python train.py --n_head=5 --head_dim=32 --vocab_size=8192 --norm_place="pre" --norm_eps=1e-05 --bias="none" --tie_embeddings=true --parallel_block=false --init_std_up=0.0305 --beta2=0.99 --seq_len=256 --train_tokens=231500000 --steps=7065 --dataset="wikipedia_en"
MLP neurons of a small language model. Each row is named by its layer, matrix (gate and up: input weights; down: output weights) and neuron, and shows model dimensions 0-127. Each number is 50 + 10 x the weight over its row's rms, rounded and kept within 0 to 99. A neuron's up and down rows have the sign that makes its largest values positive.
Before each neuron's rows, "fires after" lists the tokens most often just before its 100 highest values on Wikipedia text that the model never trained on. A number after a token or word is its count.

fires after: "\n" 54, "the " 4
L11.gate385:40 53 44 43 38 44 29 61 37 49 52 40 43 59 43 46 49 46 46 64 41 46 46 46 50 42 58 39 68 53 76 55 58 59 63 76 55 44 46 66 50 54 44 51 62 19 28 37 42 39 37 36 59 59 56 33 38 55 52 53 52 39 50 37 45 61 40 47 52 61 56 58 41 55 43 46 59 56 51 44 59 52 43 59 59 47 55 64 43 44 61 34 55 57 40 43 50 64 53 54 41 57 53 44 56 58 61 51 73 58 43 55 46 35 56 42 58 54 49 27 51 59 35 62 62 55 51 33
L11.up385:57 57 50 46 43 54 59 64 43 48 44 50 47 44 39 55 50 42 55 45 44 67 38 70 54 44 43 52 39 37 62 45 73 51 56 43 38 42 58 53 53 58 56 48 49 37 42 35 48 34 45 48 52 43 56 56 50 37 59 33 55 53 60 43 53 47 53 56 41 53 49 54 49 85 41 49 36 49 44 54 45 53 29 56 40 58 50 54 60 32 35 38 59 49 56 46 33 41 39 51 39 45 46 52 52 53 47 60 58 45 46 54 38 31 82 38 55 45 53 33 62 58 58 66 53 46 45 63
L11.down385:44 53 49 72 46 39 66 76 57 66 43 41 50 57 43 51 67 44 52 60 46 39 46 72 65 53 50 60 56 44 44 34 52 52 52 52 55 28 44 64 53 59 59 47 45 43 73 48 44 50 60 46 40 50 42 57 49 52 34 45 45 66 45 52 50 42 44 52 52 53 37 41 55 71 57 60 42 29 42 62 35 51 46 48 51 52 46 54 73 38 37 60 64 36 54 46 57 40 57 25 47 45 68 66 53 52 48 55 39 44 57 51 67 50 57 36 55 37 56 68 36 49 34 45 37 47 38 59

fires after: "one " 35, "==" 16, "result " 4
L2.gate370:55 52 64 56 49 61 48 42 67 33 56 50 49 58 39 61 64 45 54 54 56 53 32 48 48 57 56 31 48 42 35 41 49 74 46 50 45 37 54 47 53 73 68 40 49 52 30 56 58 55 45 51 47 45 53 49 54 58 54 62 44 53 51 52 63 29 71 48 42 58 56 51 42 68 46 57 43 33 36 54 64 41 36 59 36 58 67 53 65 41 49 31 48 41 40 50 45 45 60 54 46 55 66 56 51 47 57 60 55 59 35 44 49 55 45 44 49 30 32 53 37 58 47 56 58 40 50 41
L2.up370:61 54 57 44 29 59 58 32 51 44 68 56 68 45 51 49 47 40 37 46 40 62 59 66 66 31 40 42 48 46 57 50 53 45 52 63 54 38 25 39 51 58 53 49 65 51 55 61 41 50 47 67 46 53 39 47 46 36 33 34 65 50 82 45 48 50 70 49 40 57 43 40 63 47 49 51 45 57 48 44 56 51 56 35 48 55 53 52 51 44 43 32 56 47 55 44 38 45 52 27 25 50 40 62 30 51 46 55 47 41 40 57 47 54 75 35 56 51 59 64 47 50 59 53 53 44 49 69
L2.down370:48 41 64 50 39 53 42 52 62 43 58 47 52 49 40 46 59 60 49 47 36 62 49 41 56 44 62 37 47 54 53 49 59 53 53 50 41 56 41 58 75 62 66 55 58 39 45 27 31 43 50 31 38 58 76 58 45 53 41 42 45 54 75 47 62 42 66 50 46 63 45 44 56 52 36 47 44 43 42 27 49 45 30 53 36 44 49 52 47 67 38 49 49 45 81 61 49 50 37 50 41 52 54 62 46 53 62 60 49 51 36 43 63 58 40 38 56 53 56 25 46 79 55 60 54 46 41 55

fires after: "=" 44, "==" 15, "===" 4, ":" 4
L11.gate307:62 51 54 48 41 36 74 54 32 47 55 58 67 58 61 50 40 50 41 55 46 51 62 31 48 47 52 45 56 61 49 35 48 70 31 75 47 59 65 39 51 48 60 53 47 49 42 46 47 66 48 45 67 45 58 61 53 63 51 47 50 51 44 41 42 56 47 54 46 51 48 37 26 52 53 53 57 47 57 48 72 43 31 58 48 66 45 40 44 46 64 53 45 43 57 43 40 36 66 53 46 38 51 59 56 56 38 70 38 47 55 80 53 39 50 66 43 41 39 45 50 56 42 54 53 45 71 46
L11.up307:48 57 44 75 38 56 63 56 53 42 47 36 61 28 63 55 60 37 56 30 58 43 51 53 55 52 63 43 44 47 48 67 38 41 38 69 61 40 50 55 52 44 62 29 40 57 47 47 51 67 49 55 51 64 40 44 54 56 43 48 41 61 39 41 56 53 45 51 28 23 57 48 57 42 70 53 70 66 46 40 51 46 54 61 49 38 45 48 47 46 57 45 54 45 52 42 49 33 53 51 63 57 59 51 50 41 60 55 52 68 41 44 70 58 57 56 52 50 51 54 64 48 50 50 30 56 47 50
L11.down307:46 35 53 36 37 37 58 56 54 50 45 51 65 53 55 39 36 48 42 63 70 47 56 50 48 41 41 55 49 63 52 43 54 75 55 43 52 60 43 32 51 62 51 56 61 65 45 77 40 63 56 58 53 69 62 58 55 46 69 29 53 47 59 42 61 39 51 53 44 62 46 48 30 62 45 44 50 39 54 41 60 51 39 42 36 63 52 53 42 42 59 41 62 36 51 44 35 53 40 54 60 60 39 53 56 50 57 66 40 40 71 65 44 47 43 58 43 33 45 43 51 54 59 17 50 49 40 58

fires after: "U" 26, "the " 25, "The " 7, "I" 5, "Cr" 4
L3.gate49:62 46 72 48 58 31 61 31 48 35 43 64 61 52 37 54 56 57 45 60 50 66 50 54 49 48 48 22 47 58 40 43 44 59 54 46 46 57 66 42 29 48 62 52 51 54 55 43 58 54 54 57 42 67 51 32 35 41 43 54 58 44 67 40 64 68 61 56 32 51 53 69 40 70 50 50 57 52 62 43 47 54 45 53 50 74 54 61 52 32 45 56 68 54 44 35 56 39 51 34 41 61 67 38 50 46 52 50 49 59 50 54 62 31 52 41 52 49 44 62 61 59 29 44 50 43 42 54
L3.up49:49 55 60 53 57 52 50 49 45 48 48 52 51 46 62 49 74 54 37 66 59 61 45 36 60 41 44 61 36 51 50 24 48 55 38 62 45 54 42 44 54 53 42 50 52 54 61 39 49 36 41 49 53 54 67 36 43 55 49 69 41 33 67 44 49 45 57 52 37 46 52 42 42 75 60 65 64 53 26 48 48 45 64 07 50 47 58 60 61 49 56 44 61 63 54 42 64 57 39 43 38 61 54 63 30 46 54 56 54 59 40 45 56 50 50 52 50 54 56 60 53 48 44 53 39 50 27 52
L3.down49:59 49 56 59 60 63 50 53 39 54 51 43 35 58 47 47 38 49 49 40 49 55 55 27 48 36 63 55 41 49 57 54 44 64 67 34 47 71 57 58 50 37 45 48 55 28 61 45 60 69 37 41 54 58 65 46 70 59 57 47 37 46 42 47 50 41 36 47 35 48 55 28 28 64 44 47 64 57 42 41 48 47 58 53 57 37 74 47 48 49 36 55 58 59 49 37 64 44 58 31 54 65 61 42 47 60 45 52 50 43 51 43 44 42 56 65 43 54 71 47 59 47 49 45 56 50 42 55

fires after: "the " 38, "\n" 24, "The " 7, "his " 4
L2.gate103:65 57 54 41 41 74 62 56 48 52 62 30 61 48 41 41 51 52 55 47 61 67 55 41 59 32 51 54 55 63 61 43 56 54 46 66 38 54 52 34 39 51 58 44 44 54 48 42 44 58 55 35 30 52 45 71 69 51 52 65 42 52 46 32 62 58 71 47 49 41 43 17 51 48 52 43 50 46 35 48 55 60 63 40 41 54 46 34 58 40 31 46 45 45 44 45 60 38 54 51 42 53 66 37 58 42 57 40 46 48 28 48 42 47 59 59 49 60 52 58 40 65 29 54 55 58 49 54
L2.up103:65 52 70 62 66 32 58 50 54 46 31 49 63 57 50 61 48 51 30 68 63 55 49 54 48 54 74 65 32 61 39 62 48 49 52 55 53 32 49 49 60 65 47 51 55 49 48 45 49 53 24 63 41 44 42 55 43 35 52 41 33 47 39 43 53 40 49 52 56 42 39 51 58 58 52 53 63 48 55 53 48 54 41 24 37 76 54 52 64 49 41 39 57 49 58 69 45 34 53 33 35 51 48 43 38 46 46 43 59 33 49 39 62 53 47 54 60 48 58 54 60 55 51 51 67 48 39 58
L2.down103:39 39 61 53 80 41 46 56 59 40 40 47 47 57 60 45 48 36 57 43 48 63 36 28 33 44 47 43 36 56 47 54 29 60 51 34 45 56 51 41 54 32 53 37 48 73 54 57 50 37 59 51 49 36 61 59 41 50 42 50 46 58 53 63 61 36 65 60 51 50 48 60 46 47 45 48 46 39 56 74 59 44 55 47 48 61 64 39 40 36 66 52 51 66 39 30 29 60 55 38 56 66 22 53 58 54 64 42 53 53 64 46 55 68 53 59 58 65 45 50 49 49 56 47 41 45 50 36

fires after: "'" 51, "the " 6
L8.gate318:40 50 54 55 52 56 46 59 48 43 72 30 48 45 61 41 46 36 47 61 43 49 36 33 52 47 58 43 40 49 43 38 43 73 42 68 35 41 49 61 51 45 38 67 64 38 34 54 57 37 58 61 73 54 43 48 59 59 52 43 33 61 46 61 42 57 44 39 61 49 40 49 52 50 60 46 61 45 52 53 49 37 50 35 56 69 54 55 64 50 56 42 53 46 36 54 47 51 54 41 59 63 62 42 36 47 51 52 54 56 40 47 51 48 51 42 67 45 54 62 63 58 36 55 69 48 46 53
L8.up318:38 39 35 47 49 40 69 44 60 56 73 48 64 45 45 37 44 35 46 42 29 43 47 68 71 51 48 42 64 61 43 56 62 58 51 40 46 53 67 45 60 49 35 48 55 41 66 58 45 54 77 62 53 36 45 49 50 36 48 54 51 54 65 58 39 57 52 53 44 51 27 49 58 45 44 44 61 58 55 53 58 61 41 35 60 51 63 54 60 38 53 42 56 39 57 53 38 57 44 58 40 49 62 44 46 45 49 58 28 65 65 44 57 43 71 47 62 36 41 75 51 37 39 50 51 39 35 52
L8.down318:59 45 32 50 54 42 58 55 51 51 51 47 49 52 54 47 59 41 40 49 61 48 46 45 39 36 43 47 68 54 31 63 44 70 56 46 43 59 39 63 52 38 46 69 48 45 69 56 53 54 51 62 62 60 56 46 44 60 35 31 52 72 34 68 43 56 36 49 38 33 39 46 51 56 47 53 59 57 31 62 47 34 34 58 45 61 36 36 57 59 26 52 47 38 61 61 54 44 60 36 52 58 46 40 61 51 53 70 59 55 36 45 38 38 67 51 64 37 54 52 33 50 49 54 64 44 49 66

fires after: "==" 34, ":" 20, "\n\n" 8, "3" 4
L3.gate257:56 55 53 42 70 35 50 60 56 41 47 53 76 57 52 55 49 65 43 47 43 63 54 41 29 53 18 47 64 61 55 32 48 63 37 67 48 61 45 41 46 58 52 47 49 56 42 60 37 49 55 51 34 55 50 40 45 49 51 50 39 44 31 51 70 48 50 48 47 67 48 55 44 62 55 50 70 50 48 43 63 20 55 48 49 54 43 52 46 34 48 62 66 56 41 50 42 48 62 62 68 40 56 54 54 61 58 60 44 46 35 56 44 49 50 64 49 36 36 43 52 50 30 46 44 53 78 51
L3.up257:50 55 51 35 40 44 43 51 67 43 39 44 55 56 48 47 44 43 56 61 52 50 54 48 44 17 38 50 47 49 51 53 60 58 47 52 37 49 51 45 46 52 44 42 50 45 39 54 51 56 48 46 62 67 58 54 46 29 38 45 43 55 60 57 47 52 51 57 48 39 51 66 59 28 57 39 55 68 79 57 65 54 47 60 47 43 51 59 63 52 53 55 38 70 53 61 40 66 53 57 58 54 53 46 62 47 51 41 47 51 52 34 41 32 51 46 35 64 45 47 37 58 72 52 51 53 61 53
L3.down257:40 41 33 46 37 16 40 35 49 66 50 35 35 46 43 63 58 38 43 50 51 37 62 68 52 44 52 41 43 36 49 56 47 69 56 44 36 54 55 57 57 57 61 72 59 59 47 32 61 60 38 53 62 58 41 78 45 50 44 34 66 54 58 38 46 51 50 61 63 50 55 52 44 51 51 50 52 43 36 42 60 54 47 43 61 59 49 47 45 50 51 50 38 52 39 52 42 32 44 43 31 43 34 46 39 47 43 40 53 56 58 44 47 48 60 44 54 45 61 46 53 64 63 67 48 59 44 35

fires after: "one " 36, "S" 13, "any " 5, "Most " 4
L5.gate221:59 44 66 48 60 62 50 43 66 41 64 34 41 58 38 56 60 40 48 55 67 76 51 48 80 44 42 58 41 54 26 45 42 51 53 57 37 42 52 58 54 57 53 36 60 41 60 53 47 51 61 57 56 41 42 41 35 55 56 54 49 31 65 61 61 48 58 60 43 57 26 40 58 65 53 51 53 41 60 45 58 55 56 38 57 59 54 64 41 58 45 42 53 46 57 54 41 47 61 35 39 67 41 63 34 53 60 63 51 34 30 60 47 42 40 51 52 27 50 36 49 56 30 36 48 54 48 42
L5.up221:60 53 60 28 60 35 53 44 60 43 41 44 51 56 60 36 45 46 40 57 54 63 49 50 35 55 47 59 42 21 41 57 40 58 50 37 54 53 47 53 58 57 55 32 39 42 54 55 49 75 65 56 29 48 69 43 45 56 36 40 46 50 34 37 57 49 45 65 42 62 57 68 50 56 35 50 53 35 52 66 46 60 27 68 43 54 43 49 46 59 45 57 56 37 59 40 54 60 61 43 45 40 66 69 26 59 41 48 47 51 53 52 65 62 50 31 43 63 53 58 43 57 45 52 54 55 49 60
L5.down221:53 53 37 47 37 32 53 44 57 36 49 52 54 53 49 68 53 39 60 54 61 55 57 41 69 30 39 63 80 55 43 39 39 50 74 46 43 48 53 60 33 44 42 43 49 35 33 33 47 39 70 61 56 58 67 40 51 62 47 43 46 37 33 44 60 62 70 55 70 55 54 43 40 50 46 55 52 73 49 42 61 60 58 49 48 55 38 47 45 51 53 44 57 31 51 52 61 62 54 46 30 44 58 65 38 40 52 47 37 31 44 48 56 50 57 56 63 45 40 48 50 49 54 50 54 36 45 37

fires after: "c" 15, "M" 13, "D" 12, "C" 9, "B" 8, "n" 7
L3.gate263:56 46 51 28 45 46 51 22 55 48 56 45 58 43 53 46 63 35 45 52 61 56 66 46 48 50 61 48 44 53 69 58 58 53 59 62 57 74 73 40 57 44 75 45 53 36 61 45 66 46 55 54 41 38 45 65 35 60 59 59 40 23 49 54 50 52 33 45 52 48 51 45 50 41 51 47 56 61 54 43 37 45 53 51 49 56 57 36 51 40 60 37 49 25 63 68 53 43 37 54 62 58 59 41 57 40 54 55 56 43 35 62 37 40 51 40 44 48 57 39 32 54 43 38 33 47 68 41
L3.up263:53 49 47 56 46 50 89 57 60 52 53 37 44 37 42 44 73 58 54 47 47 27 39 57 47 65 54 53 60 52 47 53 56 50 35 40 38 69 48 57 46 71 51 52 60 53 44 53 52 37 66 46 53 51 46 49 66 55 32 69 54 55 51 46 33 50 42 51 49 43 56 50 54 42 50 58 56 37 51 56 45 68 58 55 41 36 55 41 41 45 32 58 48 49 36 59 59 56 38 49 47 51 48 41 41 61 47 31 50 54 47 55 43 48 32 54 33 30 50 57 48 53 41 35 55 46 64 52
L3.down263:39 61 38 65 56 42 36 57 69 52 58 53 42 34 42 57 53 75 59 46 52 27 54 69 48 60 47 30 58 37 58 49 49 65 56 47 53 51 54 42 19 53 43 63 63 60 31 36 43 48 41 69 60 61 47 60 60 53 50 48 53 54 45 38 46 48 48 60 47 48 66 45 55 51 52 57 58 33 58 46 47 46 52 37 60 39 49 42 40 44 54 48 48 40 51 36 43 51 56 74 31 50 65 43 58 66 58 39 58 50 41 53 56 56 50 49 38 46 54 44 44 60 61 31 58 47 49 46

fires after: "C" 17, "G" 8, "R" 7, "A" 7, "PO" 7, "D" 6
L3.gate77:54 42 53 45 50 54 54 55 73 41 52 49 48 62 61 62 61 51 65 37 54 52 43 54 54 41 54 56 51 54 24 51 45 57 54 54 63 80 54 51 40 66 55 51 57 48 59 52 53 47 66 50 44 46 51 50 40 67 44 52 45 49 50 52 44 56 44 52 34 37 51 67 53 62 49 56 37 50 60 36 34 53 63 30 48 48 40 54 49 27 42 52 53 29 41 53 52 40 69 53 47 53 52 53 71 45 64 42 30 53 69 65 56 33 41 54 45 41 52 32 54 42 31 37 51 36 58 34
L3.up77:41 52 36 42 64 48 52 68 73 53 46 57 64 27 52 37 58 74 59 77 50 55 55 59 45 37 56 49 58 53 37 59 36 51 53 59 45 52 50 58 46 57 63 67 53 47 39 46 45 58 50 58 42 61 55 57 50 33 41 47 54 44 54 55 44 43 51 56 53 32 35 52 42 69 61 44 47 44 39 53 59 44 34 42 51 47 43 49 64 50 53 64 48 42 52 59 54 58 50 55 56 29 62 48 62 44 46 43 41 53 58 52 62 50 41 37 44 32 56 35 57 44 31 47 70 62 56 61
L3.down77:68 43 53 26 51 59 32 61 45 35 32 54 37 42 54 50 42 50 55 29 49 49 31 49 59 67 46 63 32 65 61 38 38 38 41 44 55 64 54 37 57 41 56 54 39 45 49 50 30 41 49 45 55 59 54 50 60 50 56 52 42 64 50 46 45 66 45 37 52 52 51 46 48 35 49 56 30 62 53 50 77 59 56 36 23 58 65 54 44 50 55 43 57 54 41 36 49 56 39 29 48 59 53 65 41 52 34 36 50 40 56 59 52 58 49 43 73 62 62 59 61 56 46 61 52 48 54 57

fires after: "M" 19, "J" 17, "E" 8, "R" 7, "H" 6
L3.gate425:65 52 40 47 39 63 41 49 44 39 59 38 52 55 59 43 40 36 33 49 30 45 57 47 50 41 44 44 53 65 65 59 59 50 48 63 53 50 51 42 46 44 43 46 66 54 43 51 48 47 45 36 55 61 49 49 56 63 59 70 43 62 51 53 62 43 51 59 59 36 49 72 53 42 47 47 34 44 45 44 71 41 57 42 37 37 46 59 50 50 52 53 51 38 41 42 39 53 60 37 63 51 79 62 59 50 61 41 63 52 41 48 36 38 54 51 46 29 48 35 38 82 41 51 51 42 64 44
L3.up425:52 48 53 46 46 45 50 32 42 42 48 53 49 52 33 52 59 54 65 54 48 64 22 53 38 45 60 47 35 46 58 58 53 36 47 41 53 60 56 55 45 48 46 50 64 49 70 57 50 37 71 62 42 37 48 24 48 33 48 45 39 32 31 55 66 39 71 40 51 59 46 59 65 67 73 39 38 52 60 57 46 58 33 74 29 59 53 54 45 43 45 47 57 41 41 50 49 43 47 58 43 61 55 48 58 43 58 53 53 59 71 43 51 54 61 49 46 54 53 42 51 35 49 35 30 49 70 61
L3.down425:45 47 46 66 44 36 47 37 57 45 42 56 46 28 47 68 41 58 37 32 63 69 22 40 45 54 56 54 54 48 50 57 69 37 44 57 57 41 52 51 42 49 42 50 57 55 69 60 43 34 43 44 37 40 61 42 57 42 48 64 44 56 41 59 61 56 63 58 47 51 58 59 56 42 51 57 70 45 71 45 53 45 35 53 46 39 56 66 50 50 49 27 59 43 50 57 62 53 60 74 48 52 32 62 48 47 53 39 46 62 61 47 43 50 38 44 40 64 56 51 53 28 56 53 45 70 73 46

fires after: "E" 18, "N" 14, "Lin" 10, "O" 9, "Ne" 7
L3.gate384:59 56 55 50 51 42 52 30 47 51 63 39 53 51 37 67 43 52 52 43 65 52 38 68 64 66 64 50 24 53 48 42 46 41 39 48 41 43 62 56 53 60 53 43 69 59 53 57 53 53 41 45 52 64 45 54 26 44 61 66 61 40 54 53 51 42 48 48 60 37 44 40 56 60 60 50 56 45 48 47 44 40 72 49 39 52 49 57 59 51 83 50 48 42 45 54 41 57 56 47 53 52 52 49 59 49 61 54 66 59 40 41 43 49 41 39 65 39 60 48 30 55 48 54 44 35 63 33
L3.up384:28 47 64 52 54 51 50 54 36 65 68 41 46 57 45 51 71 62 60 28 51 43 60 57 60 53 47 75 50 57 56 49 47 47 38 41 62 49 49 48 65 49 65 53 46 68 38 52 64 40 38 53 56 62 44 43 50 45 69 62 45 54 37 41 42 43 48 64 52 44 49 59 66 44 44 65 58 23 35 50 48 41 55 43 44 46 60 62 48 52 51 50 36 62 37 53 52 21 60 43 41 63 50 74 68 55 42 59 36 36 59 54 47 56 39 48 42 43 41 30 47 49 46 60 48 58 58 36
L3.down384:48 54 48 41 64 51 67 56 59 35 29 45 53 44 51 55 61 50 45 47 59 61 58 40 21 50 58 35 47 43 60 45 51 57 67 46 43 43 67 53 39 52 53 57 28 42 62 62 47 62 45 47 34 35 51 40 75 64 40 61 53 55 38 67 69 48 49 38 35 56 58 55 48 45 56 24 55 61 45 31 56 56 41 60 47 47 59 59 54 33 41 52 50 62 59 39 74 45 54 47 36 56 68 46 45 46 35 53 44 54 66 54 54 55 50 49 34 56 50 51 58 63 36 57 47 41 45 46

fires after: "N" 16, "in" 11, "m" 8, "M" 8, "n" 7
L8.gate354:56 42 61 44 50 59 66 47 52 48 40 49 52 54 42 38 66 57 51 46 62 33 52 54 50 48 46 44 33 45 50 64 56 41 63 35 65 47 76 52 59 51 78 44 53 34 55 61 51 63 52 46 54 52 37 64 46 64 42 53 46 37 45 55 47 66 38 41 42 53 51 48 32 40 65 42 49 51 46 42 40 63 63 47 50 55 64 48 42 41 57 47 49 59 60 51 63 71 39 41 60 50 48 62 66 56 54 44 42 39 42 77 62 38 40 50 58 48 43 47 49 55 53 45 43 34 45 51
L8.up354:50 28 48 55 54 47 46 39 48 47 50 46 53 42 46 52 51 59 43 54 65 42 39 53 74 58 58 62 50 41 52 67 45 54 51 43 58 62 35 45 54 43 60 38 66 58 57 62 54 63 43 33 47 55 58 48 53 58 51 58 58 32 60 60 52 34 44 53 41 45 40 39 53 48 36 69 33 41 42 44 64 37 47 27 45 51 46 62 56 56 49 66 49 39 54 73 52 50 48 45 46 59 52 63 56 42 52 48 66 62 49 73 49 38 44 59 50 58 40 45 54 58 58 30 53 38 70 46
L8.down354:51 48 67 47 32 45 63 30 47 52 60 59 57 33 40 57 50 37 60 55 53 64 56 49 40 51 62 53 53 42 51 59 63 56 34 57 71 29 44 63 48 47 50 45 31 49 55 47 52 56 53 42 75 57 62 42 61 46 59 67 48 36 59 56 37 56 53 55 26 53 61 63 53 61 44 49 40 60 49 36 56 51 35 25 45 37 47 56 66 38 50 64 45 48 56 44 53 46 56 29 38 53 47 46 44 59 63 65 51 43 56 46 76 39 52 60 41 46 38 56 32 39 56 55 49 65 61 50

fires after: "A" 28, "C" 13, "M" 7, "E" 6, "N" 5, "CH" 4
L3.gate273:45 48 64 53 53 50 61 62 26 20 68 35 60 43 41 47 54 46 61 50 56 52 50 46 57 53 59 61 42 52 35 54 42 54 45 52 44 55 41 49 57 38 48 44 55 56 45 53 59 55 58 62 54 38 48 60 50 62 49 58 56 36 58 58 49 49 37 57 30 40 41 46 34 62 44 42 71 52 51 40 56 68 62 39 51 47 56 58 54 43 53 45 63 37 57 57 28 37 54 31 51 68 57 62 67 41 47 54 58 37 46 52 47 35 37 41 51 37 54 39 57 55 42 34 56 22 52 50
L3.up273:35 54 57 53 45 38 44 37 32 44 47 54 60 26 60 55 48 54 53 55 58 56 53 51 64 53 51 38 49 57 60 64 43 50 30 60 47 62 43 58 40 42 44 52 41 47 56 69 50 42 51 43 49 41 51 47 38 44 57 47 48 54 70 41 41 63 30 29 58 53 50 67 64 47 65 48 65 34 55 48 59 63 53 48 48 47 34 66 43 49 56 64 46 62 25 55 42 50 67 52 56 51 46 51 59 51 66 50 55 53 78 57 55 56 42 33 36 56 59 45 56 50 59 40 57 61 64 55
L3.down273:45 50 37 70 62 40 44 42 68 50 30 47 34 39 52 49 41 41 51 42 46 57 55 44 66 71 57 44 45 47 47 40 48 48 41 57 49 38 82 56 54 67 49 52 37 53 36 57 58 50 56 47 31 66 68 38 59 37 56 52 71 50 36 56 45 43 56 64 44 61 52 42 43 38 55 51 30 43 43 63 40 68 58 57 47 45 67 54 45 44 34 59 43 59 64 62 62 45 45 38 38 42 46 46 39 47 28 61 50 51 62 54 60 58 57 52 52 49 61 52 60 51 41 54 50 50 51 35

fires after: "1" 20, "2" 13, "h" 9, "s" 7, "t" 6, "T" 5
L3.gate107:60 52 53 25 55 51 41 55 69 47 54 42 38 68 60 45 44 41 38 52 41 63 46 41 40 58 32 53 61 36 49 64 42 37 64 48 48 40 51 55 46 46 61 62 33 42 54 50 63 55 51 47 45 47 52 58 41 39 30 41 54 64 36 34 64 41 48 45 44 53 45 59 20 78 48 47 44 75 45 42 31 39 55 68 69 54 52 49 50 57 61 56 70 45 59 55 55 46 54 51 38 44 54 48 44 48 55 66 48 38 60 59 50 45 51 65 46 45 50 45 46 60 52 45 54 48 36 57
L3.up107:47 59 30 53 48 37 44 63 75 40 62 33 60 37 32 37 47 37 39 46 47 38 41 44 61 43 48 40 57 56 41 57 40 55 55 66 45 43 45 59 50 47 55 42 60 44 59 56 43 49 38 55 45 42 50 52 49 53 47 49 59 62 38 48 39 45 56 60 55 46 59 45 34 39 61 59 64 45 54 62 60 67 50 60 51 47 41 49 38 63 35 46 38 42 66 68 54 79 53 52 57 48 35 56 39 45 67 44 44 52 49 50 52 49 53 38 72 40 45 61 71 51 43 48 73 60 56 47
L3.down107:38 75 50 59 47 50 48 72 54 48 49 49 42 60 42 53 43 56 53 38 60 48 22 57 53 69 49 53 52 59 55 35 45 41 51 48 38 52 49 35 47 47 39 50 47 72 56 32 42 46 52 57 41 63 66 60 67 36 67 56 57 37 52 68 49 55 55 36 52 51 43 57 62 49 56 57 41 41 65 54 57 65 82 55 45 40 42 43 54 63 45 51 47 76 67 55 41 38 45 47 53 50 49 50 31 41 43 33 52 44 48 44 56 55 58 61 50 40 43 45 60 26 51 53 37 51 63 58

fires after: "M" 11, "F" 10, "f" 8, "d" 7, "B" 7, "p" 7
L7.gate189:52 30 48 46 60 49 43 64 59 51 42 53 44 52 65 66 48 36 58 38 31 50 56 48 43 42 58 58 55 49 72 73 67 57 75 49 45 71 47 56 39 57 59 52 39 51 54 53 60 53 56 47 41 55 54 55 47 57 60 65 35 45 36 46 61 37 49 60 43 47 45 52 33 45 52 47 29 54 49 43 48 39 54 43 62 51 58 54 64 41 46 43 56 26 53 49 44 63 54 51 63 44 48 47 43 39 63 51 46 66 44 39 57 27 40 28 55 60 43 48 45 52 39 50 61 48 46 34
L7.up189:72 57 53 52 44 57 67 41 45 47 41 42 55 46 42 40 40 48 72 39 55 60 54 36 65 36 50 67 41 56 60 37 52 58 38 37 51 72 68 62 38 36 57 40 43 44 53 41 50 52 57 54 60 48 36 43 60 64 59 58 60 38 45 51 58 43 49 57 46 55 56 47 53 52 46 54 41 33 62 52 45 56 62 54 52 56 42 50 47 57 47 55 58 51 49 50 32 51 49 52 63 49 50 36 46 22 30 65 54 43 68 24 50 46 66 38 59 49 36 58 40 50 58 44 52 66 42 55
L7.down189:49 36 51 62 45 57 59 33 32 44 51 45 38 46 32 48 50 55 48 66 63 60 48 49 65 62 56 54 58 53 54 52 53 47 37 59 55 50 22 49 57 36 33 57 54 38 60 57 68 57 45 61 37 62 62 51 62 40 55 64 49 40 42 60 67 38 52 45 45 47 51 49 42 39 59 22 43 61 46 63 64 62 57 44 49 69 44 60 69 50 42 55 45 55 70 46 43 52 48 49 43 50 34 53 45 50 54 42 50 50 48 51 36 49 54 44 46 61 30 43 55 53 58 44 50 52 59 37

fires after: "0" 33, "1" 28, "2" 9, "th" 6, "B" 4
L3.gate370:46 44 55 37 66 67 43 45 54 46 39 53 41 65 69 32 57 38 45 49 42 36 47 59 49 64 41 46 59 37 51 49 57 59 60 54 47 57 68 58 54 35 49 67 42 60 71 66 47 38 64 53 37 61 56 42 49 49 34 52 58 47 60 52 53 35 64 47 48 34 54 44 43 74 43 38 50 47 46 51 52 41 55 38 47 25 50 37 41 46 37 59 48 39 54 43 76 25 46 62 56 41 48 63 44 66 40 50 43 62 49 40 44 50 63 50 62 39 42 43 53 62 43 43 40 52 48 35
L3.up370:50 50 55 53 35 63 48 48 58 47 53 26 62 49 65 40 39 41 55 37 43 72 49 45 49 35 48 55 57 48 50 49 33 38 51 55 54 55 48 53 54 49 50 44 25 56 32 57 55 48 59 47 52 46 56 63 58 64 33 71 57 42 57 59 57 58 58 62 48 59 58 54 41 71 55 54 34 52 47 44 40 50 40 39 48 34 42 35 35 56 39 60 43 57 43 51 39 45 63 43 54 61 57 47 73 49 43 40 44 58 59 37 69 49 40 60 76 64 58 62 59 49 44 49 52 57 68 55
L3.down370:43 57 54 44 51 58 44 37 54 52 68 49 67 35 47 64 47 57 52 62 32 40 53 46 47 62 57 37 43 47 40 52 64 52 53 42 59 58 35 52 34 62 46 40 48 63 78 34 54 47 58 57 45 44 62 54 44 48 42 59 47 24 56 67 56 42 54 46 40 61 61 40 46 58 54 64 41 54 52 31 45 44 64 46 42 79 45 39 52 48 43 49 40 34 53 39 49 60 46 61 68 39 45 43 37 51 43 52 45 43 47 44 60 47 57 31 51 32 49 55 49 67 51 44 55 38 61 40